python train.py --num_attention_heads=5 --hidden_act="gelu" --init_std_down=0.00465 --max_grad_norm=1.0 --decay_fraction=0.595
MLP neurons of a small language model. Each row is named by its layer, matrix (up: input weights; down: output weights) and neuron, and shows model dimensions 48-303. Each number is 128 + 24 x the weight over its row's rms, rounded and kept within 0 to 255. Numbers have three digits each.
After each neuron's rows, "fires before" lists the tokens most often just after its 100 highest values on Wikipedia text that the model never trained on; "fires on" lists the tokens most often at its 100 highest values on Wikipedia text that the model never trained on. A number after a token or word is its count.

L2.up1084:151112078117102103156155094161084117166109145129118133141118129144145130099131136117148074163120150122140147123071139137124121131157163118114108082135142181081107115132085157075131127137141136134135129105157164146149131125120122096104131138140088133126097163121119115113132155125085179118131129106127140091136128158119107181104086126110116105140125126162094127127102116147086082111161065139106139161130105114154115082104124151131140141118133150137170127151092155107129119124143159098152127111132112149120142159143157152123145121128172121144156109139094137119140104101097117173120173172199153134135107138171107120140101128173139114112132168087144138073120122151113162131160146132125124102114126149112160092119152123160111170088140174143116130090138132161143179134111127
L2.down1084:089088109138172166125153136144102144090118150096102143141159120133082126153109139136085078125147147138093151094132164157117093094125141100109182103123136114088149115152131143094163086134106112123118147142146131150136108109135102126108132128149143131123107164158142121123170130124124100186140109158118121156177126122164119091109119154142111109166090141118110133141127138144129141147102127187110132115087160097131104109086156127111167120151119116145106146107139157100161141109127128154124131118086103095129147095098113188104145161131118169146171104154101097149122108136166098133113117160104125135125111176125125183140137127165133126118147164078116081116092106129160141143159161124119132106110147129135119077123121118137117137116135122126153102137120145148148136092105180
fires before: "\n" 46, " " 7, "|" 4
fires on: " |" 34, "\n" 32, ".\"" 19, "." 5, "|" 4

L2.up441:108140082114128104126097145145107119101162091116162160124109109154123117100110132192111131137154093154145138146105177137128139132182139117143155110136119151111162129121101128120109140146185183150131136099154158145167096113145125128130107121130136117106154151111109098146115103081156146157112210123107116121065156175136114122139111147125121117156130133137110156091115120168139118133110129142127140112125118075122124160116163117131108108123141162124112134127134154114152123117144124146126097142110121107106143133129093105109097068098165071137106106115113145100163117114093089116130157134150151131133153132145138162115163052101131143123171140097073145144121172145115138097167153151129092143150135126153156147150104138099086136127116141135114147164116127148137110089115138
L2.down441:097104108105140135128147087133143137159135143106115119162124166091101129154141113210089128157104117122120148146125135140126127108087110131115055058135121114109123138135097117138108131110121091151168091139110129123094167146125104118137116118137075090167117142097105136145137115143122140124117115142131100114179128115119122148122122110129143121125133157130085103117102146159170144096137130171111154118118161137159129120102138132132131146103139147163149170111158138097161168111096144115103099107125109130121145112154184145139151085149114144160124115167117130128151112104124145154152166166136130148124082103146112134136124126126145116133105167107147113115129141111124108165130078080133121155162156136140188132127124148149131137130110146102068114103101113109156161143114135
fires before: "\n" 30, "-" 26, "|---|---|---|---|---|---|" 5, " the" 4
fires on: "\n" 77, " that" 12, " by" 4, "\n " 4

L3.up511:132152078163111073124116114171107102124147161157150146140139123132122138090086166153104144122087146144149121118078148112114140103119153126134110131168159183123137139119127150110098117147135138142138138098140137130141154120120153098109124102116125116104125128172114128096123148106095170122144126105141117118164127147134132110159120121160090132113134143142144115125118161157100134131147062133199146159118080168127116106083124116122106141093152158130132132156089142126099141131099172141128164147166093145132169135103154168100100153169154125118134138108139163106076081108099125140174146144126145128127115162090135126125113162171106115113164121112114123112151125136129144135116139152159099086159108132105166058147104101129145140091131115068115129119143158136099129134116094
L3.down511:121096127122122169141108137146128123147139114118148112107116129123123117110116130174147128130155160133123133128077144142133116125123074129100117085125130114140167156112097113093109097141144099153099126142140144142148118155141159122151115145156107143141065130141188117116149125090182123143139130142137134136180139121187130117117175128096111100154120141140096126090088116155123085156147143134143129112127131129146122103133129101121120167156127153155133141106126124092151149100128164091158087116117138128104139089140146134109140092061101159177115117124143131168126120128127132134087104115129085133119116170126131182152122138132140128153085113080135113137105135142119165160159082095088103120138130124138135113129110172143104141140107161157106128168110128108159172146149118
fires before: "\n" 73, " " 6, " Private" 4
fires on: " |" 58, "\n" 42

L6.up582:146122136123107175110145124150119100162088126109131168113099181108137112081155113182109136109152147174098109117131125129122160118097106123147116134140106139135083111102172136148129126143138162135111152133167124123092161084220130144141129125174110105131120117114109127156129148095140115128150123124112138148092100097141125111120127108127145140077136143145116106134123143115146109144156163128154049102127111059176137129128164082137079094105165097154131115126110142138120143096126123125139112121120114129158114159114131116134102128157140119146116168144128118125108160170164167117135135146147155136111078117124108104169120081127152167107127107175117113095180111125081120103114136108120127126125107115118144146114094124145163164151082069114105140152131122156115145146106118
L6.down582:114112102155122096127141154130128129144105141115161097143090115161173136124152120143101151150145172139159109094086106118126127102124120129152134097150159130153140098148127089162127158145118155089148143146149143120100124092136107132107141149128090143117111095121138124122141102101116129151087075132155087109121106141132120130107133114113117133113129135125139159146107119101169151145139100119135148114118130183077149115142150141122115158170135171107115106118106112167125124120130163162144159161127161137135115132127095133102114079078130137093113180086143121125156113104130115092158138102131119105204120151137132138151125158114118116140074126072141061119133132115107103108132093077120167142135124124106188113132140143109103105106125139124136097123145166096118127108168145
fires before: " the" 23, " " 11, " Digital" 7, " he" 5, " it" 4, " that" 4
fires on: "," 39, " |" 11, ":" 9, " of" 8, " =" 4

L3.up720:126159120160158089145104142148117138142149113133162134100131125136109162122096101100077165127087108135124118161134112122160143130161121115145134119180144083113128187087098116135168110134154179113119135097140111107102149139137122131138120164128146158144128122136152141126153099105133115134146111113147157136193099143118141084068140159123103147137108148130138142162118158111094133142169129131126152108136148114158112092124103102135116112115113087148188130144099101136085142136073113154119134120137143076145110126158144088092148130137131150160136089110118119159100126128121099133135134168142137161156133115112097146150157086163098119095099064154113130130140138123120149098132158135166102138188120159089156077121079136119141159126109076100121141162102107104125153114141110
L3.down720:112097133135122143129123124105083170149152104126138124118112179124150132115154171125093077131127124122151130134065134169129151098122114115121074173120159141119146120114158097139086107155159139110148124154152126163108098151158122123152115167117134109149134159130126120123113136181147138159097122093116148141155141144118152110156100131110106140083128151154138123108124105135147148127137111133126105172116153134130106126119156122115101134163148061156116147124162112098152160145126127117139125095137116114132145119126106138101159081131175139141112134158138152133139128127139091134157124108155142142118116139134134155169135163103111127091086103038118137162100085157105123164092152156106126092096125174123139106119131139137133075139143134160111110168113136127089127159131165
fires before: "\n" 25, " |" 25, " 0" 9, "|" 6, " —" 5, " ." 4
fires on: " |" 78, "\n" 8, " 0" 4

L2.up1016:138093086142118145154148135155148090122132066077141124132132120105122124119095122142139140140127135133133136156150146091140109148128185107135129141107125096131145126148102141168142113133120140140144159117122114088151146115102156135132108156128174178115128151102156147147134104081183110120129123095132139172118140114136141151111125105150128126112116088141123126112114122115141168151147202082143150098166141125121104147079112182141144171073133122118099142136161122124123140118118089126165138144080139131127119138102113150137110087132088106172097127079162110125081150132137112094135134140111122150121164164119139140113105123126141102132101063110091170140115131106149112173132161201142121162132143124140131124110125112123106109106085099116139155118135144132159099123150121
L2.down1016:103122114139145107131120129130153160126112178122166131142144205114112139126086103156120142117114141111125131156135115100122150115129101148134096134124124131100127164123140124100133133135115104125175158085086194129111165135159123157132050111125127121195122133121156138151077091106149155103121096140139167106144103118148137136111113150130155155148113146131065118167114106113122132124086138135154131158134160119089138077140124131145137164128140097123130163162186102135112158133126140160132089142154138114105109098171122102112141119122145140156120113138090126124124091114144120133169108095134131140168064120123122144128146118145137160117119129074157135119154152159130139178135100119112116150119145121136099089142105135142085136136133123127177125115090128099129103068124118
fires before: "\n" 27, " |" 11, " +" 10, "|" 8, " 22" 5
fires on: " |" 59, "\n" 16, ")" 13, "." 5

L3.up345:153145169118132113125172119143112137136140096123132133147151136080130126110080129108108133095118119181116108140106103119114144139096160098149091165153159116133164112106156155128153137137117166118118134166110107158127083109108132121167159126133102097135147118112090103106142158159142135179143140138099164115132106150121116132125114115127122096093126097143149104097112125139130159146142123141120132106125098097123155132120144111131108099152077132096137119137124136156099113173160130130097149149160119109115134156082170098104151193132137149110113155124121122139078132142193184101090130147132093192120161141160129111106136131154145106144132144155134131137138061103142141100127097158177114125141097148146138112148131093123119147104115111105161079107139127104103124113114142
L3.down345:145120146143139129159156125138132095142082149159103151123117098107123091150114104105093099153120120119166172106146120123165125164113070095112159113133146115162090090148120128133086131158133174186123155132094137054109159161062147125166142111103156110158098067126079169136159126087144167098094163112120116102138123164143159142094123139121119108133119125136121128074166162161126094129135122140121117122112164142145160106164119119117096122124101146154117130128141097098148112130134119132167125172130162123138149120134155202159161132102102103113145150139110157136154108117121134144106149157111140141137117141146116129117139140167099132095155127121144139129088115158092126103136071060164137142101089112104115101126137124142137159158110146140110116145127091134166131141121128
fires before: " |" 33, " \"" 18, "\n" 4
fires on: "." 72, " |" 16, "\"" 8

L2.up913:144108046115133182150131150135168097124102133112144119138154123118106158128124139156142111147056125143092145075115137148138141137114121132143133149121100124129101146141065129114157088124183099145156105084140129118134173152108151103154176134095117077103123122149157107085133126086070131139139147140123097139129089111117090101140120179101084146123103146151139133127104149161096136152102107148151094131149125140134115128142080092109146144123126116153153141106115117121157123140105123151118085128147116101124115147168090114101145155125132150146112153170093138085168139130103132117155142104165134121144131126104138161102136125136122086091146090144149121115133100087120145155170176149122120122141138120116081117138099160141116146123127115164123143154111124156146151156128132
L2.down913:102118135126107169134161151100113132093112108112141129117137097117113127135124106115153152134118122162086160091147127155145179149091144137139121126140135105112070131158095144137108100137126075120131141111146116159150180171107129116120158116106090129149176139156136133141128091128100159131152128123130080156123133114159090121146098156104121126079120157126146105128124136139123147162124117091109131103146154155129123078121103127146113130106115141148097150127143110131135119171055097161147075099094124136132103111142080132108129164152162124139150134144095093164160140134081155126093134115144142084157148116120121177141146155145131102120143086162128100122113111124090190127144131090111123122099125136147124139132126096136133104124167043153136098136120072146127138141110150
fires before: "\n" 28, " " 9, " 0" 8, " 2" 5, " —" 4
fires on: " |" 86, "|" 4

L6.up230:139122118107182148147139105170120100120151091102095092125125104172120146104150090174138108109128114151106127147099130152090081119087096085109156110141122155101141148111104163116106138111144130140128128096129129138182153104138102120083149136152103149120138110136158132137118165101134121153120117112129176106141216156109098145135175114125143149154087099129114145071145140123140141136105095087140156118113123128119086108111122137069145150140131142127139129111103158175108135138136121143138133119113115077136130133148066168109147136123117120129119129177112107147110139154146147121104107113134130134136132146144119070148128079135138093135127152135148181112095128162104137118176099104091127147137142082122131101131110139113138176109117129105127157137101101121132113149155130
L6.down230:156177110116068133159083115125133163133135160094172125094112123123154104119126142103128117134180149147197130114109116102158096069101108108081148152143093151109133122115118085141160103127141152141103135087135117128127167135081094139103096090155091165149115148142135097125093127124156103076115117161131114138148119100131106157125142120130128125090120155134120123101185153194126103112133104093117146126077145126104138100150117184123119157127108141120157128131137156097105101128134116119194125156104090135136131178139122159156139108091121145116154146135074147111113115124083168145118115155096112115099143146113115125112116133089111141118147145109140160164125187112127134157115131091158147156150102134127114123146166062136080146140159125139122111158125123112153141175112118
fires before: "\n" 72
fires on: "==" 51, " \"" 13, "===" 13, ":" 6, "—" 4, "\n" 4

L3.up324:082146115131105119155130103174132072162146120178127114162147151123134173115089119161119192107092118137142151133114134090131119116133100169144137097178147150142165160097116143125134117102175122165126188103114118127121134130121114090141153139128135162087127126160182128105130121093127091124141148135126178061124102131111133136099126110133114141161124105155150091143138143121163134180155070174149153125114157114110113146098127121129127114098102151142139144136118120123097142147113140151124145133125148132126153167056134128119151130123137123106112093160155134125088124106107135158175131167138140147116169149123134131078142102156076121112160107150144147138116134090121128142097109138123098097139099149085151093146130098127111131114090108103142121134149140126118126155101166
L3.down324:157079113120121097105112121180121137160144144153117084130138150117071130112080137145097128081109140132121128096105156175141128137080087131108119102125124145112151133132099167070117138164117145148126152116115129137148156128163137115167106111122121108139080159095143124147124134165116151164123117113096111152132136114153160109148122128168116135188118162163118159106107191116109111181110157114152095104091139139133140127127117100109078159100091130111117122138133101137086125163124171112113144145156116152133103125143144140082102153141123129172118103134098161099137109074113089102125111164146128140143132133139140160138136142114164125140140117131119147134112143120111160152152129125166116107118161126115143090101108124128142131109081112078095134166096108113177121109157145
fires before: "\n" 38, " |" 14, " 0" 8, " —" 4
fires on: " |" 99

L6.up1119:139116130109114152137127127151158136164145097138131132138107144107101120089144101128123130133092104158158097128116111157133135123096117106137107103155103131114176141133121130120153156153147102105116076122087121104108133137113136132117142095152114118137134135142142141115134164101149130056117129113135139133093134124093099136141119132133103133159110088181147145116138133184119120057068119186091132108141127182121100128165127148190063137145122157145120118113144116114133099108146162127136080139191137138143119124103139146127135132151153152133103130133135135155130097125174160131164097112105145103138144133178150170142081074112123139132106138153153145149157107111112095097124141120113112142179119138137179119166168113110116163138184148122120156151100110125116126106057136
L6.down1119:121156157095161174127106095144096162157109104078069129120150139153166176096097102145107152118121110160115114116157129116137075139118122104117118151104132102126168168146126131155107115127126116128143150123116150109166114139141127117104155164165128167159099139139141126139113133070115109124106100140107144138149125116129113128129101117130095115162125110124111161124113134157156095125092189165140136105127094137071119169104118130142138124133147113137066137142113128104102153164144165080170125135159153159092098122134154105111085101097109114163132093180106139130158117135133120137126145100152088134121091178110120140169155140135154137146135089150123148184102158132113146122126142157100109168150118112137068097136088118168143097127111116174117115138157120134106141112137147
fires before: " the" 47, " a" 5, "|" 4, "\n" 4
fires on: " of" 57, " in" 12, "\n" 5, " (" 4, "==" 4

L6.up336:152108152141159106157126181164110132125144089113150110170124144137153055170098110127122107102128153140138144121164101109134125118111134135103113117154114112090075119123148124181129156133120155116112103154180129149086153118143116130115111143142113129104096132142150116122141053115152113114149187119123164103114104108158118112126155119134123102083124109112094164135120120160140087162117105138088134141174126093119100095109135163067113119108118109159122136178119137139103108090151101134138135118130104134104143118104132087122126165120116116146108150140132125093138184160144110165121125131139137155124134136131101118154119085124138102136137148117114162124148118171130125138129127121121111143108126178088128130149125112114145137138111139178117136120157132113175158133134097
L6.down336:149154130089111125132097133086166123155124133100132137106115104128089114103109125141122144144180133129127150131129113153173152125138146176121153100142105151159177098144174166168098118146149113120149147154087097147151106093126117142126151146136175134134105114135124086151149088142152063132125121111155150138109155098114089122133123084144130166111072082131126117146154109147118131101109126109113142090126128121156098144124139108128120103109104168130132136131125136116150173137155192170160133088109130165145111112159120132120100116115127148130150134132184132125158147146136110162126109147117134161118102157122116126176126132142090123097164119132130067067121112133118119127117102115134147089162100126144137122141164119145101092136175146156087112155134139119138135167158108
fires before: " the" 23, " he" 14, " she" 6, " it" 5, " they" 5
fires on: "," 69, " that" 20

L6.up1085:139118102102130116188085095142095087184139098126148112170088123117139165152112116071116112165126148139125127101106114152089109113115126085155118111137103160120135115169114158123143130125139115145138119151102116129141133120122121133124101105133101166110156164132127117162125118111116127096090103143175173141090150148117152162128131126135097133126069142128158128113128129162126107141152130096121161158108168114130171111100114143128118074089091166141160167149140139130105136101107153107153140151089150108124148124102135115157149114150124145159095141150121117111109149163148130153136172132090155130164094101121191095145101114098152105145147154162166136123156138119164131121150102134102139164071145142121132136135115121150073098114087129137114108101153124112155123130115112
L6.down1085:157135099159145116077114115150136173146142156141123090125151134149158167123097136080138089131123135122157121151093116147143115134148097122141089117123091127131134111147144174164134087127115154160134159088131123132106150124127175084135101214097124147130179149117133135129095140095136154145112120171109179130083110118133137130116106109097146117128150105129160144148108149118150084171129130155136151133110112153106102105152107134118123168126135132137110090153102145168101111123118081145134150132148143172140111133114086134137140131128108144094125147082101094131091144061130110131176134148139121146112124144157099058120121138148118123120086117135153140168095144134072146126156118104106124141107132108113140142115113134122139081162113137107136168143122156150145114124072132
fires before: "\n" 91
fires on: "==" 46, "===" 21, " ==" 15, "====" 4, " ===" 4

L2.up959:146120153133126133166120100124132140134149124112118117101120122171133126153123119142108110105137126144189163076088142145122130143122103168121157089123122115117162126148106140154147117108170154170098124124104167155174123114154097089115163155096133136119129157118108096158129106120167131115144143135170151137148124160138137120116117108148108143165145092133096143122130122088151119094153107147088171137113170137132150124139083112118102144135172070118081147109114123126157148153153131133112154122106103159104098094147153060136194121122076073175104114104160112083131116110123192118164147138155121146113147152147163154120153106159130121119165174141096159125148130089125166130123123120130129100148115146137169113080146138122134156088139154118116156131161114091121153106124109
L2.down959:141120118189105145132159100107107126095125094129135100110096121144087146146151136129103117109132140129166138090126158082158119154168103138089164104126148087156089157142143132098073117145107111181164113156136151121146120119116129142151099165125120137115144100147173132158157135111133130112133115135132132163137110103114130164131118094102145168104105124132085111087096114165125145085129078132093084134079144144113114148101148172139105106126130131120143137119109138120168122130096148143128135147119134148130115130127183112169200094121111104140149126139092126130137146100165139126161106147136103108084157142112113109103131133162145101145165113133150116124079108137162143143102109129101177122090141107115172129106137174150142136105138108149102137134126132102128089126157172
fires before: "\n" 97
fires on: " ==" 38, "==" 26, " ===" 25, "===" 6

L3.up569:146089090147121120120129116121139114155119104097100107084120166100111149109105168107181125133129122104097130123105135126088114080177121066144185100108120097106123115160159169162129122114168139069187152112100173056123166122139148082144159170143110136097116156109114122127128099075168115139134117109132146159143114108141149167111121125158137128125125149135163131106129148121082123120158137129099118117136121105133155129141171134134149135108148116176124148129146159134118121128099140158098143137095148117130156139112099145102088124179110123103132132149147147147108136114096151132105119138151136098106168071143113118170119132120123111139111107114162118203069134136119123136135113154160121130123148112160163115104118111132147108088116121189096151174091128160126110140140102
L3.down569:081111093131105120091092093131175147121128155102108071086123170107110152144141128131124109135143107109125124125122143105119123149118119126118142151096112086122120149184163078128159144144113121129110145142118150142132102159087092132119138134147135164106098171138134141107151110125136127146171101082107129119103147126114101163109123113112112095169151128148111084140126142157106122167123093145157148120126135137124108123140120140104104147158106066178100118081176155138146139106096124161152130124147140103102154160164108106146119164116146156118140156084147118140084119135147151149108136126142117130118102107147119147093118135126139146144125155093142095119101106146134136173139158159125126119119140106098128061152138081179109130096085136120095146167107080126139113084131159
fires before: " |" 69, " the" 10
fires on: " " 73, " for" 12, " to" 6, " top" 5

L6.up378:136094103142138157173151116190112103131163094142101154123143097120140187123157113174163118171092127109171129113097108163119099111097157085089144100114129124115138147146104148149123113084178192173127114117152107137124141098099103112155106132149118125146153167149142102148145094142110120168108146138125158132109107153108109117165092100132136144137114147144099135118116152144155128136127136163119146151104121081128125107127135151103139074120109072156134119130100135143107143139099140154136114144147140111057106128142114124137142107137103118124103136172125136118126157151095146166109112117161129143112111131119104137108130092124144086123107159093125135109126124128100157139166131128089136127123126109126172105103119178103120156112127152102124163152120115147185117174126138
L6.down378:087110141156179150140132121116151128150156112128146156140142151124160177114119155154141135116128144157150108139096124104152124135075086074088116137102077139156135139191122132125152116103111130117179098139126112127123134146130099178108130123161065112162095165144140131165167109123097138132153113127125132173142110117145101133134100177119116086109111171132129122096149125136152129119139145120125109107134101103123099078115144139104123168162119149142103094094132111102128100161077109147156099136095117096100086147144164165193141090137115181179096101134141161149140133102070117129085123142140095106097118177138097124170117117094118077174140151120117120122131154103112139139126112098108106165172153155109141137083128122121159138152097137135099151122102171126130158133128126
fires before: "\n" 67, "-" 32
fires on: "\n" 43, "==" 20, " |" 20, "===" 13

L2.up1274:158163139132144132123120120094144173143120143148126126143091113143065157137148129082149088158122156127142127142129091102107152174155083147089131122149159153138149133142098178087123137167109105122164106127181137123088167112173145106120143092135122107123111127115126105145107087080128134107150134085149129134132128131120102134096114125103120178154118117153137127128177075167085080175148139139115128125160137124136105083110126117144152138121153181171086102134178112159124103108126133121133129148082130105131123077120121111106114172157107187095114124162114131153135122117097153145121118169113137130130115122130154098135137159142143083147122072176102140144123104112128121139081152134131122152165167144144125153124109128100128122131145151134108148134148127142157163129137111
L2.down1274:150156119127148106079111105138149183139142147138117074170119151132085121156151106149154129145099151132101112144130141130141114115106055111131111154116156175087097128119101142103121109121123150094137167167087145111144109171131125137137139103135135104123103132114107129105149153115098153108158095143140163121134144088047167111152170122119092114164151139166143100184117096131119102147129123143121141123151107133122084106145133162149141109124128154171127088106126116124133118123158149092122158108151108128112115133123152130085147129126122114116138086096126094161106125105139125114135114042131112135147135129108120097136122201132126127121148079106178067132132127160151141157124137127120127102107147138128164173129108135125129152141144113116104151163117140123112171131090131
fires before: " |" 70, ";" 12, " 0" 4
fires on: " 2" 13, " 1" 13, ";" 12, " 0" 11, " —" 9, " " 9

L2.up1167:123082135072122138164153161119139117155104118148130091101138139179096117126117128158131138126177075111166166132087164132162118133135183116072164127136082130125088128129176164108144122125083116105112108119114095145131108140090125127134139065127127155119175125131103110116140117150158134163124134138152150119135114150106124151146134105097117126092134094119110115079148149122086128150171121163128099114117115119102130153163127132109120174160105116172145121121147155115101090120150113104090137112150118121132088096155090131122131133155150107101136127189150166159131097108143127098120138163137130157133157163172145134124108115105118123089096125110141130112120119122122147109124131152123108120118081091154134092110101112136175082180109147105168100112152079120156148154129125
L2.down1167:126139162118104139095112170126147084143130116125128103100143128121104078089111083099126156172109141130158125134170118131125153174140109145149140087132180113149162152131171112111121117112161089094115097156159157099155138140094141123109156141159152080147117104136128128060169116100165126130144114154159115142076145117128138142108110186139092123155113139173113134140110122187118173100134137094138096167106159157152093151146149167151117118118164124111164136167136119113114166095097122138116103183103166085122135116103107115112196108108127113106129104140123101121123108100106118147117122153130159146149118118159100138095113128122087150154121123142089088110168104114137110104125094116128153117126143135129101115145152135131144107125068098156138142140102094147162126138112159
fires before: " the" 21, " a" 15, " Label" 9, " one" 4, " an" 4
fires on: " as" 43, " and" 14, ";" 11, " to" 10, " from" 5

L2.up232:134129131152085116137162118116116151075175108113166117129144122109120150135128130072153140167090153164071201106100108129136124119082113107123129150187126094151117153113157170148106140079099114106105170159165127119164125122109176123126120140136122144156139156137123127162127127129101155134106156127170159150122093094147138111136136146159131146093197130114147115143097127134178146118136170136126146127127172125144131130089103143155092095120133102136089107125106132149153092098120080130178131163093141153121071147130119134140165148122138072099113160131129091125118137122135133110118150126140134117106158097107134137144110140108136138121136159125131149131162103164132153146116138148135144102133100158095109110119147067134123100153114119120138133128106135115119119142129125
L2.down232:158117098141169136169129138074113137102118137131187099131135132100129107126116105165098101101169128156107109111128140121129152135107128152122100168185122096122113142157108132108123086115138122192139071111156113084115132148139152111082079116130143105100150139112088172134131090115122139154089125120157100169159154118124091118137122127145146104135148157118157131118148097148135053108128125182170182129134102162125142108131115097111128107125129095129106147113095115120135109178154135077152129130092142120140124067132137176120149115157106150143106112105117160131104108132124096153116086115129141131105142159135145131098126088174108176114109113159136144095129129086130172130181183142131165126143141126146128155105145146106140119122164118158108156140113137148163147123149145
fires before: "\n" 33, " %" 7, "|---|---|---|---|---|" 6, "|" 5
fires on: " |" 31, "\n" 13, "|---|---|---|---|---|---|" 10, "|---|---|---|---|---|" 9, "|" 8, "The" 4

L3.up687:118138141122119138077110131109125149184128142120130128107130065108116147107118129140120139134160113164117162167139101110099148171145129198115125154140089147104146156141113130082104122149161091137157110126193125123128131104101126163128096129117122146142133132091110172098104136100115155120102101143121096119119139077130171096133110143109173103165106108162150101119146089147099120132101143118110108138183143136098111109110150160087123113156085107150124135127158101133105119118163126100120130151112143103134113172152136162170129061118117164126157147147146115107154157117120194113115118099102131118098132152093162097131095136154121149135136096103127121155155126130112101177120148109115136123183137115124136180098153159135138103147119139111130160143159156100129145116129096
L3.down687:111117138175065107098134195146144114142151141112100137163141120112123136124151143108176137129135129118087103130190108178097130183110094143105110167143160127076134173088150147148166160107138108160189140112162124139098157129124137129114158151126108129135179134111166151119085107136130154125110117135118119098113164104122150110092134120164156152116136112116130136141138089104122130142117123131134150124127114147136101124120076158145124117152149146117101120149154091164113190138171159116154122076102160124151152135151139103139135078082109106115079129106137130146128164127140148113142152062127130109071109112140094105064125120134135141098110097154099137120146138138081140113116096150109095130160102099166097105144128142111132116152155147127128114090147144119097110115104118
fires before: ";" 20, " 0" 11, " 6" 7, " 1" 6, " 5" 6
fires on: ";" 46, " |" 32, " 4" 4

L3.up1256:117124069100136121160106098149119139109156125135117125146108101111051130109181126133136121108131157109131111156122066154103104134127137135151119108120114168085167125154140126137100098118091079162142107119140148141112139109150091107169128113101144117134136187111095125140103104115078116089136147113143122146094067135132125155171126138133116138125060131136153169167149097103184162169161122137142116142155144149177167145171140135166105142125103096163145141150162152130100110143099148120087126126129115173116119088088130107067092100147117161133138148140130172121134108139128135161094101113126134074128130135125157100140119081130112101106122119151147111105117145143140136135112098115138140134137135127155181129145108115131122125094123170112143132100115145142117104142115152
L3.down1256:147138157110126191117099107105167140104117166135100131095174149119098121155135124092132158171094146111161124142122121088175162096108107120109155140137173117121166120120156119124104142121138123141142116114087076098172129174134104127145116168152167178129148168151137144080152102138142072111107105128105126143140116110122097152123083185138138171166094137129116122112138108130152130148116132109131112122102134142165096135134120145129152147146130163154148134138151078162117116116145131084168143079124101113113128113135104104153160109137102121101141132136144125108181112078175128163105102121125132156085086149090147168081131115121124128118150132102161136092132130115111096134122173133138124105130108114097105110117113107115096117121123098110098155090109138167137158160113161
fires before: " the" 55
fires on: " of" 66, " to" 14, " for" 4, " by" 4

L6.up852:155123105098170153131129129147134135104164138129141125132085126146116129117162160140143101103153127170122141102115149128093126128117121120143120095133156134098132143138122126131131102105186095134131122119164106153125199120124118125156109090140124097096096077174115076089116156171097126156105112186167121167130076116143112128107152139116105107103115121162107114147124075130103144141115124154155146129158076115143059100159122116106172159103149132159158121141120175141136190123134139096141081121116147116137140086103118165100147104135136169110110140126103099115168144170179108146090130106124115100151125131109076115150155103168092130149136131109115149141179162098160097101118113126115134131149153136089134141124122120157142124152121129158143110122138136130149136156134145
L6.down852:143139115137101145108140125126094142118159134137101144134140118138116099123122135126108153113169125134155128134144119176120090118091108148123113212194099103089128129129121134112140105168110113113137113139131119214119059094128131145158098140101134146125108164103131163159158113105136122132150163139139115107075127129103101149148141117116093164096132112118150110074134125130101180181125118148114105092109148127120074136122111129122107142130100134140175129144157157138097132050141143164105146153106096120115123167153120117123125096125105113132127181110134147110129137118122114157125102117151117158090097147104151091143127132119081122122128165105109098147095164129097123138167129109119111152118110131096131093143069114140153121134107156112142102138104108128132198106132127
fires before: "\n" 66
fires on: "\n" 66, "," 18, ":" 8

L3.up1068:115115145125100129129115122101138138116149111147134083148168137122110128110088119106130163148093147103156146186130107156114157094141158096129130103141087165089164129132140168131129145145109108126142107130121123157127143147144092115144108142145144122169144181144137112149142163137106163103121112125094114101117139112111151150143093109103153116132110135089142138151137144100134161168147146120101090139114099123138097129140130105154124151169148153125122130134182115142089143117158137116086097115122100130164125107136163128150086102173117124129119130190132141159122109125129143143168156143103123125046182125145132157098124139115104135085107151159135150152127113152116137135127150179169089071124086160096137127113116077146131104164167137126127122125133126130101103113124088
L3.down1068:096125157102108153132167128063080161158116174180142118165132146106140139159149118136142118170121123076128094144149129110131084159073114119132171126137149135097101113126119121109108081115138124107142134147119096123154145141121155115121098122138112142098109168146123124153158150132131154129133133113144131120088133110135141128132097160139099146138094177138099122140166127136098124168142108118133114119106122116159123123112150117140108113116104152125119156154144169114104143111122154091162140129116140130127162123118112127143131141129130089117116130123149104128104062111125156142135107132136101103112118162157127147111130120124209157107111101115106078066138126163136123207129188140127129148150161156080146138118131106100108114164098151175166122100085138161116156102115141
fires before: " the" 55
fires on: " of" 47, "-" 24, " to" 6, " by" 6, " on" 4